Weights of a small transformer language model: 857M tokens.
MLP neurons of a small language model. Each row is named by its layer, matrix (down: output weights) and neuron, and shows model dimensions 0-127. Each number is 500 + 25 x the weight over its row's rms, rounded and kept within 0 to 999. Numbers have three digits each. A neuron's up and down rows have the sign that makes its largest values positive.
A block is one neuron, or neurons of one layer that tend to fire together. Before each block is what it responds to, as a language model described it from the Wikipedia text at the highest values.

Description: Word-initial letter fragments. The opening one- or two-letter piece of a word split into subwords, most often L, in table cells, list items and headers, e.g. L(icensing), L(yrics), l(ady), E(d), h(edge).
L9.down151:526469529462545480500474543526534491498426492481500507495507505484525570441508498542458462516476485520511471499491481500465497519489478508492524510540519500477540470504501476509499515532512484538508471500500473515459527484494449543542527473502537539499495455515516473488499512482492504481488516537508444481544494484501467490485501499508486533462478486489457501438502554510499462475497
L9.down200:527514539503480480508488504491499496510494487446499496499481507531451511501515524498535511484519481529469519488514452521498487520477471503492525543468516509524483502487508533478527467494530504488502537501498481525507552522490481491497479505497522511482513532515468505508502471518496498463508499488536473540486455510510480491530485518525472478519472470466499479525454493478572529487526
L9.down254:498522500487503489464494525525512528496536454509511503495469511484485473484499487541522504491463488497498450486524493490507530492521543468488482488489500521523501486489495473574485510567468495493517482505479475553515481493457513527535487520472518523493512519463519535467514506493498528474510471500510525501566524500541511455482468519480491503505503520508503505511506482455470521535528
L9.down401:482490522535503491470498486480567495475514522525496504464519470505479506519487488510501541501541545514531502490483442481535513515467510470506502489515498489491487498505458474525518479495491450486521512432493520471544503477544534528513492503478497456484517529504458489468471495479481496518499483514466529482488535490470493506487494537493508493517516461473501482482499506488494486495486
L9.down430:540485507477516521486527500519505510504503510511457489489491480516508536494547506505509511504507453517482510538512514522498532525524486509451512500492470549449514498530530491451504460511499453529520460474458490488465465532506518524528504534481523503484525519498481512498512522468529452492535492531488535506520493528495511488499468534482463472507468503540481499514469507494518506458511
L9.down458:524477499492478486456507531471522501452535512502492452508509486522514516456465495506505497523519523503489527532449477529508512471529476485531528541497547503526479512490530474488479443495438517509491470471502499505551465488520503522484472507509530455521466515526458490457476449521498484474469520527496514512463477520535502519441507481525467512478468454499521485493539522514451494511519
L9.down465:492485515528450514527486499533500532532534491473487503464461582475530486483488516502494443474487471503475504583463510527526514537482544479565503550493511494510458507505522459471505500474502478535557499505451533467496512533522515456500529480507483523482513488499520521484505472523478503541497528472508511490497498474519469477519523481497478461479502538511505520468521491501495502502503
L9.down503:538470524464526486514504473542518521471556514498499505474497521480530467448481481481505512501529485520506472503462514534520475514515528507526473476475468536480426492484490495485459461499520507528490480500535505494498484488473552482445476516495494493525494483487498531490518542470497484471485502521506495487511529497511502463499488509495523491462516493504479462489509455501551516525537

Description: Structured list/table tokens. Word-piece and punctuation tokens inside Wikipedia tables, infobox fields and statistic lists, such as chart rows (ARIA, Club), census percent signs, and "Accessible".
L9.down79:512514499520502440472501470477506532511470478498528491503510527449487527496482538460483465506487494488565437478476487473497515486470514528511504492518535496478522504490488527490500459509489546527480466423488516527460505485542493513517481523534520493508503489480500473505518504470482523482466486501515479489504469497537495497519496494536485521471521519507481461474488502504471459456534
L9.down139:479490492468498437454491496513506498492470512538477496516510471508480490513504488481489455501482532522501502494563477478522483493533485489466553463515481512464498531464565471528477500498500477500470497508485532494506539479506528503476483461516447478480541495485510541521526503456513503525518505510515523461497467504491504539493485490487535507489511514461522473485475498531540499465462
L9.down216:464525490555484497484479503504521491520496493488478498497526511521510547544499477517488493497469519466516516543550465516508485493494510501443490517520552518502520503491506488513449518525518466473513501504517488480529502490509528518485508534499487523471490502489497479494506521500483510539515516538489479531501493409547487483478515503548467540521542521500521490524495503494478507504514
L9.down376:516490498471486490508541468498526517511458461510536469489493476508499472511490505499501524493466491498487525473460525522449499502489522527501492504509489469501503471519500520508451498503531487531457513423483493488500512507475493513490498486500429493513487514494499473503471577501560480522508501455528447482489494498500532521553525503509492502498524481497502514467512501541533550450487
L9.down579:461476510496475522507472503467499510502514494484503496476523482509476482504489503506526526489485503492489475466530486516519495514460488479486501505523511474516529518474548522554528511506549500487476513462498495515489512476535489520436491546509522518509496463527514495498492524513500480516520490525476509520489514471511510516471445519473498498513497529484529510501452500509488503466456
L9.down603:498529516494515487527474488530517521433514501516486474532493485468468465496468503479459477547466494497484529443454502513546456516485524487488511548504472446497491533535534519486478484494463513492478471470519524475473488535499518530471509487439505510491513540455476531498506511488561541497499488480492544508469490495497503532502547509501485488507504517541511539441448499472519491458471
L9.down666:482499515518462505471448527507505492459446478475467486507481524474466565508522459509440527507516562513533517487502502492481447489481521509494565475505501521459478506519505481468517484502566530472538488530498494474462532526496457498507502475491529478486517502529512478495481507492480471503488464500533514518519496472480522493494478510525516482518528505492467514514513542454484504493490
L9.down682:495507510490549547477507461501508488512522516503504487509489553503483480515500518514506503489466494450433520520535509511533498498518511569502533464463528542496503520523467548507481501524489469522481472521489486495488482486490457494493438487509540485525514494471524483434485468506462508506507496502507481525514507501542486522511470499517480502484507521498517489491527499518504549523458

Description: Timepoints within a season. Words placing an event within a time span in sports and career biographies, mostly season (the 2021–22 season, mid-season), plus through, into, late, course of.
L3.down86:471507506525491483511503509549511510481510503540486458481481514539476547512520520508474490499479494509488487518477477513458503523505502493469513484540530449524515522450540542482508510499491516495506497491460493498458507527508490476470444535529538492504471527540524524535499513530529495484553523514518472475501503463525555511463507476470547529498531463493477518507476470474512504541553
L3.down135:504463505518519512496508514458463487546507516452507496489521496494480530515497510524467490503541466476480492486517531502487494476489479479517480508459565506520515495513513468470528492536496501464534552486476478440473568555507475503477495537498492505506462502501508475482529479502490469499538476518512486546515509488488481509532497536509494459516480524531491519500467469538496481480521

Description: Table row line breaks. Newline tokens ending markdown table rows after a closing |, especially header rows before |---|, plus breaks before list items after a colon or heading.
L6.down130:491510500499523497532510496526459518549469531509514522504521465492521496530535478523475482533495483478507496527269502490510453492483497510523494472525476452494517507507526502520483486477512497524487492506504473494503523539487466498475496490519490519514506516486482546498504477502473496514498484505482483511494490519485481482500487518478506490516532524533501508496491507486478484487501
L6.down192:466493459516515508478488521500510490509452505515497516488504499503521484532490514485454520526485520465500506453476523512497513556507500483500537504559479517506482529513478463499489477493502525512482524488451450481464447438485496462516493500521494480528478524498476493518482457497482482512461506521516496476520518528499499487507517457528494482526515468533493522512459459448477494514496
L6.down348:472521498492542510491531470498467534522486475506478484520519530514502508511549511493507531524555519486465467522457494476480515529521493491487455451537467527532455512522504478536477495492466419463514536474465485490481499470519505482507497531493466515483500508447506482506475465538521522519468496536504462517488502498475540487505519496506510536541510512489476512479480493462517509490471
L6.down504:527539528507513477480482526548481509492518501503465486482501464537438516483526533524494504504463533471474492502481549532482475533481523510491526504505503502497533508507501501478465505492486475496521526534514477448470507498506492512501537534548482475500507513470501495531531542500532463521459471496500474521541522495517523489528510526508524507479492496487481529458457478513496475507530

Description: Indefinite articles before descriptions. Mainly the articles an and a that open a predicate or appositive describing a person or thing, as in "is an American-born", ", an educator", "a supervisor".
L9.down152:449489514494538518507508500484494493496501507522511527481503544506550482506496533496481473506568481526507518538637454520488474509487526511475534480506503500504526553484473475505460486459463489486487515490527486498482501520538491484476465533497474527499472492549456506502459491495518498526509463502517462483555450519522523506501516486460510488556501502497529500468512525496533489525502
L9.down243:534517482528514513499458488524526525494498520469512474524447518527490515462492495496517511490504516548542488538458468454517486508551520485529482512503466487475476509528509456498546486508489525495465490477518516506468501527523501511482503521513503479513499506516498461491478518488502485440496493516473496491551499512508527513490482535499460495545482483520507501452469481499553466475518
L9.down271:481528521454515505496499513481499549475503493496473492534496510520470466492489519510533537485482521482520502489415484470498547493439491474493497462530485506541546466486567500535438524547501475510518514487477480466509500469461482518536499468505500497524508496466509530505458515478449481543503528491496472459518450438535510502509490510510526504485515521503496507509512440476500519479512
L9.down291:507549514465505529523504535531511480529518504466443504542463542522519533448482448513504499526473469495518509520477500504486491479516537508504487479537466510501455481541486486486527521481438474518546496482517495539476466490524489516500498465493446485521487527516509486510503522510481459465515451529491459477562573462480521513479506498477515488476529457501504470512473470539482464475491
L9.down357:515523544508497459525485478491478519497506550520515569462496509499476471518526505486526512513481515490515501520461520491500534520468499522507489515480510512498503534514491489526470463480440463489463506492478480458470510481535536464479509503496512515519504476514461468478509490542506554516480505501519469512490508495522481470515478477508510515507476489500516484536530526540511503491546
L9.down514:502473490509533489535481484469522487462470539496437522478517512494489525512573474494515515474478474501505470480394566491512529494519489491501515455487482492484486531482465461495522536481493525494467507501487504442505520510547524488483508483509517495451456492477496532548493485480537526446513514516470482516534504527490480516490487499473477545498496509464519517534460530481510528515506
L9.down663:510460461487474504524478488534487522456466521505510503508434506493481499523495492530481497494470474483459543447464502500569516490518497474526493492491489547496543556482535493492495456508518530476442474479497475493485473504489519522485491512487510471516480550508491487475508486488494528502485512467515496494473478464458512497508474495515531516527538486532474496540513452523507508484430
L9.down688:471524506471493503468538521463535490479487493524534504493520509478528448471486491482488518487489496494507515569466480495468575510515525467509515522514491452479474494504548538513514506549538466508509520531475476501545501485530523431531533486517477519516494510444482483482562511521493513486493530524506487504466516467513528536525475517505509481513514516477506544481479538505528534517458

Description: Duration/time-phrase openers. Prepositions and quantifiers that open a time span or duration, such as for over, for almost, for the next, spent, in the summer of.
L9.down67:482488509489485447515493549523500467463533498526456524511544509528524444469458498489508505488460527510507483528494517498513440506487439510565463487505542524477482531515479503518487499492512509520460516496530505504500462508502462492499523523481510504483542543493511516490512527504509508506476488522458495525508534490527495503512501457528495504518520490550483499506457497499507538464517
L9.down70:462533496499501488530517511521458504481497533464514515502482447486528510517516490505498494473488535524472497519405480522455492514502468554504492492521532529490526568460555516527472491467489510521500484510557532468524542479493556528477497514515504514511484461483464471481547481475515536526457521487496486487475525484516507483518454506526494502483513523478523480508512491532518521488466
L9.down123:502504520490500489470501481482489515498548490497549477479488520492555478494438446467484476537498524424498488487486517498479517449524500523524514515508474514498509466529523493518505502535478476537489524516519522496499473498461493501482552440508510484481498500535513525502489490495479520490483475406527501529481538505472498515491493535496486473535535492534517469535493452491493544459477
L9.down223:481453461482523468495476524530469501524476444513530489538494509506485523513498510483517481528489448496459491497470480504481434500542507495560501535479500489502448510537522511455528517478489520520535519536503507520504491514484489529480528525514473487485520508473536493464536526490511489523493465483460455473474517464466489521502491553509495503539524520473452507504512501514520510519511
L9.down272:521519528514504441484514531486569536501471488472522492546480493443522471507531517483501507496513460522482515457502493491503493488532523460508549514521517518460481463476504522493520499521466493456502509485458524505428511510474502486498506451497531512481485490508512498507469489512448506497491518475505507463496494469522548469535497553525527489496463517487453481578476493479509497494495
L9.down538:499553507490533529477527490501501511480501478485533526472494498502525486486486519519535472493509491505509506502477463488474488434537502443479501540537510558511537479458543524499462491518541525472500518496519552468480546517496548473455508487522493488480500510471485507526484488506502455506503505507509526538503457469550474525514502487540507508484522524508534466533513498537545548496485
L9.down609:505479475522479457518529496475489484507531539517458505483538552511564460505473502506466529496509507518544500485491477482535502479503477494461485534511517505495486548524462514514524444479498504496483499533493478480493494478478482487498537493500526508487524514455555510516468477479498500514490505476469502520486536502516493515507462515510514478500534481456498503540455480499481501478518
L9.down669:503490454494496505508512460490490486514518476459542510488524501482498504487532476532434501469514490527466485494436513489443497476494508506531451562523534505542508465503507499471496491521502499526535484521495502503468485464536515506470492547504510561534449491493446534513492508519537490529474479509509517488513510499490529474535512525521497520505500513507524534506483500518480464457497

Description: Table header line breaks. Line breaks right after a markdown table's header row (e.g. "| Chart | Peak position |"), before the |---| divider; also weaker on possessive apostrophes and mid-word fragments.
L9.down21:492489508490460492486539546444517489538458486480536514529499521499476490490509515475474485537538515486473513540505488514517514461470502542515525446501504481442536523487456500560516488507483503512488475522510536538464562552507499501469533482522511483482476547485474482444500518529510526474479495508508535499456491480527505487482514517489484482514479537517523557467516543537485504477454
L9.down143:485499463507554510510475486483495523489477506497518487559483485487525528437510482505518466491507488535511500488449502497498535533442537510491493495475478540481475504505479487511485489504516509493533527506493470488494546473537510552500503504489514533480525490519512486516514484496512480502479530510540525474472510515502510506501475502485482530568493524498441511475558553454488516481489
L9.down189:503461455502511463513513488501496493509539499536530483469479468493527547490509481464492497514496503509484512504400487521489490474546488526533475530524495484536498511526490452499518474480446484535461500499431509466494497506505516457464531438472491527461472522483495446517467466501501484493537468545525480492505526537501499484483500492524500528497509490552450500508538499530519517491522
L9.down224:513486502504437491480478477492503486522508536531489537489513531527473525507520493514522498498532538493539481510472487487472525475491500472511480470506529518516509439520476481516514503477472509544466487501534513475445500485491520501502461472475448520516497522472511510526465450448520477518474466478484483467516465524462491480518538459529527479481560490513472561502486522493495489442480
L9.down336:487492497483506474473511540507470494494500519557449524482491481469472446509527486523502489518511513486496465485469480490454515495450498474489494471500509516506463531492521504461481480453484503519487494461480548510511469493505500487485521517537513520505492473505473488545489493484480497497492521472510474538498481524508463517522484512522488476530562545503489463490485478493501464511523
L9.down556:540528503486476503517556488468485471488488496499471527518522490480502495476508460485542522490502505529537501528500536523493539487473474526495473522492497469548474497479473491480499475486510490521526476507532528513498505517481509537497467488454538476488475475500484509491464494472510502550480454487471514507488485454503529504488494484469501494526549543508515525476548494516444505519509
L9.down610:441529489482494524432445538490492557471496516524505513490523492467470519460470524496520508484510507451513506524486472486491522481479480536516499503515534522487505488480467487466447480526484488465542504427488499475481489506538527507498524496426484501477489523452475492504498501517519519515512541484480447504511501511480553456477545522461471502484469530506536508488471487522504515466487
L9.down621:470468521523493507542523501504521532489483522485463489478487523528472504477518521484483501521479472514497497468503493562493478504532472504496498506502529508491519533450483509500499508469512478483541498456527559546551487511494493502504510543542486487491515522479520501496484457473447479547493535526500459484475515495496499447495500473476484497479523491519499495523506488526459479489508

Description: Table and infobox cells. Tokens inside wiki tables, infobox lists and stat rows, chiefly an opening parenthesis after a row label, as in Albums (ARIA) or °C (°F), also "ID:" colons, leading dashes and pipes.
L3.down525:511484498485494466516452530494498479485513528532480505482484490478513466475498496483513503454545502479480532447549494544444502503507549512484515465538478537550475528539509486475537512493502473512467465502497492555498483461522538469537500475484492501494510530490533462532476477496517495458514515466471502515510504548535513452449511506532502472485548466513486554493525484488503502520501
L3.down668:492524542472470476497496544505512520456528543501456471500525516459454495487509524490533504488494479489498543488621482517509551479516509527511483525510492523506469493507450502484466523462506525500509536488518515482519490494530535505491452504451502494505474507507493498499514520509504531506512512498527487489464486511512480540460498552490472450498505469524467519472535532526526464509517

Description: Possessive apostrophe. Mainly the apostrophe before "s" in possessives and contractions (People's, Women's, Darlene's, Won't); weaker on word-final pieces in names and tables.
L3.down314:495505481513486476485460488520537469546491480515509469528488509526481490451513500507508511497519509490518509522430459492505538484534473511558497492493530492487516540510468492432482561490500505492467520520489485485485531515508471452487492453505502484456452498521485520514483497479489494531474470543511502519521480474512490530475508525494542487547497479536501489522519499510502461439480
L3.down542:488531519480505527544506481496467525422488526518541519492525516503482504531505449482485507501477528559507494487392472496492550531478514500480562477534518488537502540495509488502521537498495514502502520517514531479459482519463513503542489474504515480496531534456508466483495472502522517504468473486509459482493511486552511499512466452573480477508488502516482490481536497500510514490511

Description: Wiki layout markup. Structural tokens in infoboxes, tables and section headings, such as table-cell bars, line-initial list dashes, and heading word pieces like Ety(mology) or International.
L3.down174:494506510519481476476502518484479503546533502522477475519503493463538472491445470503490529490549513522481498464529491538487504542489538483481549513511512489438505486523486514492507439536479476470431495556490486467538518498499503470485476533450482510517477503515469498476542472506500484511523539511501516476490494482532515493483494483499530541489496535564515490489491510476535499540513
L3.down274:498489539516508478521524480536476560512510552521530530529513480525516518495523495481480486514506464466540482471505482484517483544486501509464506497498502512543500523528467502495525489539498508486467503500505538502511426501464533589495475526493468545449490506489508426495533496514507509504497486504485492478486460548508485481491517496472499487460505521495483500533494523525470518504522

Description: Descriptor before a subject's identity. Fires just before a noun phrase defining who or what a subject is: "is a", nationality adjectives, ", " and title-line breaks in biographical or topic lead sentences.
L6.down446:477527520472538535475484556475515495455521485529483475552504494518497473493453488496540485465484523476509474516415512468473463496522511510505461461494510513445508508455492512506482473519521518531518469507497527487511468505501481500485517536484487475508516501499528477497524493470521495531498503473550495491507509467547525470466528499512534546520495462555526522498465484493481494521474
L6.down460:527514495453495495519527534479500515495515504571529494500470496493506496503463484489523515455535500496479510497429509500513512491533546511501475494457493561487480455462500492471531511487492500480517515482530531524534517482507480463475511501509481463487506502509527517476511518539509512487485501522541486498533531503523514493528482484475484547501519484543483527517498528488509480532466
L6.down476:472508479529494479491473525486510509478521496511500503462486511498521524481443529533478523498540477483510537522463505498530490493509520504484473475532510458508468504477509481513511509455537536506484502504521543532485496435485512496449499517564524475485481544518513516489502514496466511471482541495508483474496516516535471508480515533523516497527529499499489508536510497440510525467506
L6.down657:505518500458525466487501541523521511519537474511509489500516468532494508522548493506553487538483467452522509491398470473490495490511491500485517421563507490476495540474528527483450487521489513554534495489476484500520463492500474470489482493485484483506528516520520515466500477504509492536511485496498529488536508487502535502559490478501489500544450522471549481492495483459539502506466

Description: Subject-phrase head awaiting continuation. Tokens ending a noun phrase that must be continued by "of" or a verb: nouns like importance, development, remains, relative "which/who" after a comma, and headings like History.
L9.down3:503521454506451531529525481506519467479507514488511481503504458472526440492491467506478474486482518462474496489523477495482498454489517478480482478469500533468463488512511500489483514494472505527488484490463506480465496487455491496514459493479513477536460511492500499489484527465457500476556491543492512506468511501499492592522426499526495529503558513550499504495519506533498465495533
L9.down162:500525515522485507510543489481504530493462471534482510488513517544469475488484497545477483454506505499467497519551513499522505480489510517487445519530487486534502517505540481515523468505482540463514487510476490519545528476488485480534482494503437507518501506536487515513508469520496534446484486481464458462534435504515464487537499547487492485539467540479522475511485496532488513487481
L9.down182:544491510527477462509488513541477509469494485549545490505547529517533480495513496490492500500486493493519526503501535486521520518530510484495504523490481521516483505445513523497482473509466484499507481477486513507514491536501489505534496541485473517474508482517473521537522518533461480496438448505524491526479462557540466472475547511469490470491466484509526463494504504534503500524446
L9.down322:519525518486466499488518471525497511486503472529487528487496518520514470494512481511527531509511495489499513478509530495461538478526456508478445502511508485499510540452515498494482476485478477476529489440504538531470469512500531504525479489494507482532514467527484506493490466538483505493488477506469503467535492544507525483471449526504497540498483455465535528501476537502501446514547
L9.down375:521515514483496509525457546504515491497485466495500471520541518534456508482496523510505476463498538481487453482597487536518484473493505526496495509472497524526522509452457472538474510515474476518502504489527515518491506505483486509507484490462514479513465477460518497507475465481478516516478461506491506528488498479433495509482466485523503466487546506504427536502506493483548497481494
L9.down396:514528527478539529545481503470477490490522500477513477515512524479535510550483495476484516474460498506500465518486501507492566472504515563526505497510516497487514523500545484461493514562493491528487490499524526491499507512491563502533502482531532488499529515479529456510488524466479479491503534493498524481497502504556539464500485453508514536493477500494506514518474499509503470516509
L9.down506:526490534454485504502484484526481506515514526511458496451522524548494475493486518486475500554495482537504503475464466477513490508478531537492509540512469532547450473513519533469496477544463478453485482504524457530527506476517489510500498474519498551471515509474491521503513524525479487499546543474505517476510498486529507494479527527443497515520500513510507486497477494489475470509501
L9.down597:505477487531514553498440505484467480488502497489506503474507536528453510446512471513470510491518532497524504444482493527503484449437481463501476498491514514482560484524503513522526527516466488509483530531481494536536433499488497543491495459508521485531523534512486517509440542505510476530507506492472521532474552477538509482502495463503512485466457523518503517486490514532503513541511

Description: Clause subject pronouns. Relative pronouns and subject pronouns beginning a new clause, right before its verb, such as that (serves), which (opened), He (was), It (has).
L6.down40:531512530519502494504453492523468527524506499504493588477524478518481520494508504500520449525509490468504489510485475476553496503536510444481504500477525472500552503496461501521514492490500524505452495490552524456555487477542518499505484514495503521452509499520522484463511469492462518474478482490476518485478478481463530498516533525474503523507487501471542483482512538501533509462483
L6.down272:487506531518448499487492548539483540527507499518505535495507475521479485505502476453507518496477509520499489494378510497482564486493527526498506468493535508516535511531510442480482503443500533486499513551445524482519500547469511470482494480503502504503517503489483491519558573493495451506465496520542494554509511479537482485485466477473492479494547507513504541512457499473509511484509
L6.down443:490512507492481493462480522478545492493493537568535533432522485460455468535464525512466447484503530491524506491427495518514476463500495514526514541527500521489492514546504532472482486529493476526539480465496497512509531505506520512527478516498465491485505501528503540496534522486572503499483478473511508490478489491505499499507532498488524512460496454486513486507512477497525443488487
L6.down684:510503526492511477498511482510489552503468501502500503538552507500497522495431486530525497510539531467487519535537502477480489442527539527537492499491498485497505495494522523553490503503536530472509456532518518463462480516525527463507491527455453516478497491504529484484496486505521466474445516499489525415499498465523537517508511527484526528486479503516502489491512533488547498490498

Description: Table header pipe. The pipe that opens the first header row of a wiki table, right after a section heading and blank line, as in "| Year | Winner"; weakly, closing quotes, parentheses and "th".
L3.down481:453553520520514450486464495540458521497515478518508512525512513531504488469463503474500505488503440526467504474512493552475572549499523536495499508520488479508494446494478477548514514502495503521500461464500542499533481457483476517493491524511484456481468498510494479482481519485493457514496503459524484481507521520535508531503524507490477531497495461511490476496516486444467487541543
L3.down503:515533471476537527485520477535463510482496500491473473536464511557510511509471474481483492471498493538516506513428512486550467451518501538468470501504484529515508525531516519523502496518486520494498519501497507469489499561513488483515506486477525510493525501454506451472487499498522489525489504488493512538519512477533522541499510522469493465493514475512507467562522502500512515490527

Description: Separators before numeric values. Separators right before a number, mainly the colon in clock times and durations (4:30, 14:12, 2:10) and table pipes before cells; also ′ and ° marks, with scattered unrelated word pieces.
L9.down146:483521505511516507500507509473477586471503499480527499529467494494492526501477496554493496486488484482470522504500475517488533540491509510526539539498537499463439456516483491496464540473515511485489505534497499521500482486485511473501492486523531473522439479467508542499495502514493555499467491506490547514473496478479510477526491489495490477500513505548515509467479522497520537506493
L9.down233:486512468518490492498516509524473520490486442477504521536508490468479511501513532506495518494547467482536524484485520522483489522512527479494457502464499501496539480461467497487507505483542503510483544460495474491486497515548508492502477480487474479506531503438462498493506438502488499486507527466478476476570483525496470464500471501505496516515529444524503487463519464470515466542496
L9.down265:507507510527540500473511514506530501480449510494477515502557476535464514536472473467500476534477476491540523533457483480488492500529512500542498470564521481544498508470486550510488500521460522470459510529483537430458472491481527509522519493474495492478507484511483467498513513529543504469501505506523496498494496496526521459514486496498513546542499546442506508466470479490502457531520
L9.down324:506502483561543488465485511499492516534460496538485469493513493508476475467474488543498489503506488520463491504448518497522535480487494513491499528466495478504452477430488501498531516530518486532485469527496479498539459489538476516488488504482547461588510503494524536485507524498514548483493483509501485526511485463538507518490498507494492493501504538502512522569499495532502506493517
L9.down328:522475494534496490510462519499469515504489519470485487476515489535485519485449529510544565501513496523466486504519460455522529504496508456480499500509499530491507499528474503481489515479496483490537484510504496503538469507514465499507478536533510469507540495458499456471504496485477462502496484497478541482538494519485491473504494546501540548495495495527552511524474504514493478512530
L9.down374:494471555498489511458491502456454500483533516462542487480507514496491508467433497495482492532507474492466530542477469525528472517492531525455487515527503492495509487497489507500496489516469522460470475497505539461471535486468538529470521536521511501496476496470484441491482478525507531504495483521529474553502532505516497483509481481503465497484543516559504471516504504530485479475475
L9.down480:485482508503529488489512504446507545467508582516542521478482542518471521509433445514481493490492509522497515527522463491520480504565483495509537530503466534499493501504525499485519508506490538503505472486417474477525509517472493517479468563528506500491486512514497445507471465519515491543470529483495542487475495460519487487524530504511452464488491532492471544526501519457500542457518
L9.down601:505483513509515514505509495435512490493500521529504534508511500514473494540503490537463483506493466461474530512487489514498480447529496496501492498537501511471461498531476454543459503492535499546520480540502480481499538436504506501504501492485470484500489480498447523501482538483489492537513498530496526515494496505525541552505476465480556493514509509539494462546572501447518473458494

Description: Article boundary break. Double line breaks that end an infobox field list, such as Website, GNIS feature ID or FIPS code, right before the next article's = Title = heading; weaker firing on scattered mid-sentence tokens.
L6.down64:519436509483482495499508533503485508513531511529532430531478490494509487439501492487511470459497461477500516483541485539503525525467508519502510525502483484464483454528497482506483480533466512519499466504544519475515483482481479523536476517502503520477480496475515469471488475509480490494471529467516512480515500512500467473440504453535489506477508451514484528495522488455486516503522
L6.down260:484498478487516531471504533485444499448549456498495472556470489515556458517449488523517461514514511469462506508583512536464489511470516449496484483506504510491483467500520513565533437456501509516493475464516505494544518499486522498512516473539501532515526465520473512524448531498511460506524514511505509538508471489497509475482495516503504479502507483472493513429466492482482507487491
L6.down333:520417485525532503479502497509499498560525477536551489507525494508537484505548520453527480530466489529513524489518529479538515510508505517492460511532484505515452529522476467531503486510464483559473486479485482517528511511524528494517513504484497490529495489486500510494458461509521530531500519510497513479526509512523484467470511508490488507498491528465504457482512502511506481495498
L6.down374:506519522473559456486492484509489503522500465539516474486491505470502519462534505521493456500482466474485484518462491523503438514514491450474525492505476456521474537506437516516496496539493502477466458503498486445538546511518482514496498508492453482463487504462516506542526481505511480494487512486448519478467512503461508531472509516520505516463534504489549476492526499514549476502510

Description: Preposition "in". The word "in" or "In" starting a prepositional phrase, usually followed by a year, place or "the", e.g. in 2017, in Canada.
L6.down1:542502533532473532469499498510518497473524500541478478508506522510497478523477525513488542418475509515483507471503463483496554542536503485465524508483507487515517517511512526510500470537521528476541525501492514509464465498534505522489472526486563520501538524487522523506522487532527478533497478481503423478530502507474502482513500504515566520477488492541506508494486449529482525513502
L6.down105:484495508503464515493508472509498491560495499507474450502444480536500509520489491517503503477504538490516496508491511496504523509515466498458538495482526487487486474487541525497497510480484525514496526507458470472480492495518479456508468505491504510501498561517484519489521450501492483539534463496482470492505506501496493545491495521501516528495521476553532512466527477495425554515492
L6.down207:513484530512474480508527522476513504489555489500520491503455495471497517446486498489477492507489527562509511522397460477484473493509475509457504470515489479499511522484537521505539501508507488467519515496464482552507476493488489526483517492493466502494495511431546538481511468501486509486463496435507492535518506536511541470510506527535519541550509491500511504479510492485488470525461
L6.down373:529510487490485519494507484523542481466475508476525512511476512506449523520477529503468503459514493523478470444500535489539492489518496491466524484514514524444479523499489498534500489557488505484575497493472474464515494517522457507464456502490439492496537518499510567519506558473539489518531517472504458468478484487479508502531494529499483525551507508563466502464528473474511492484494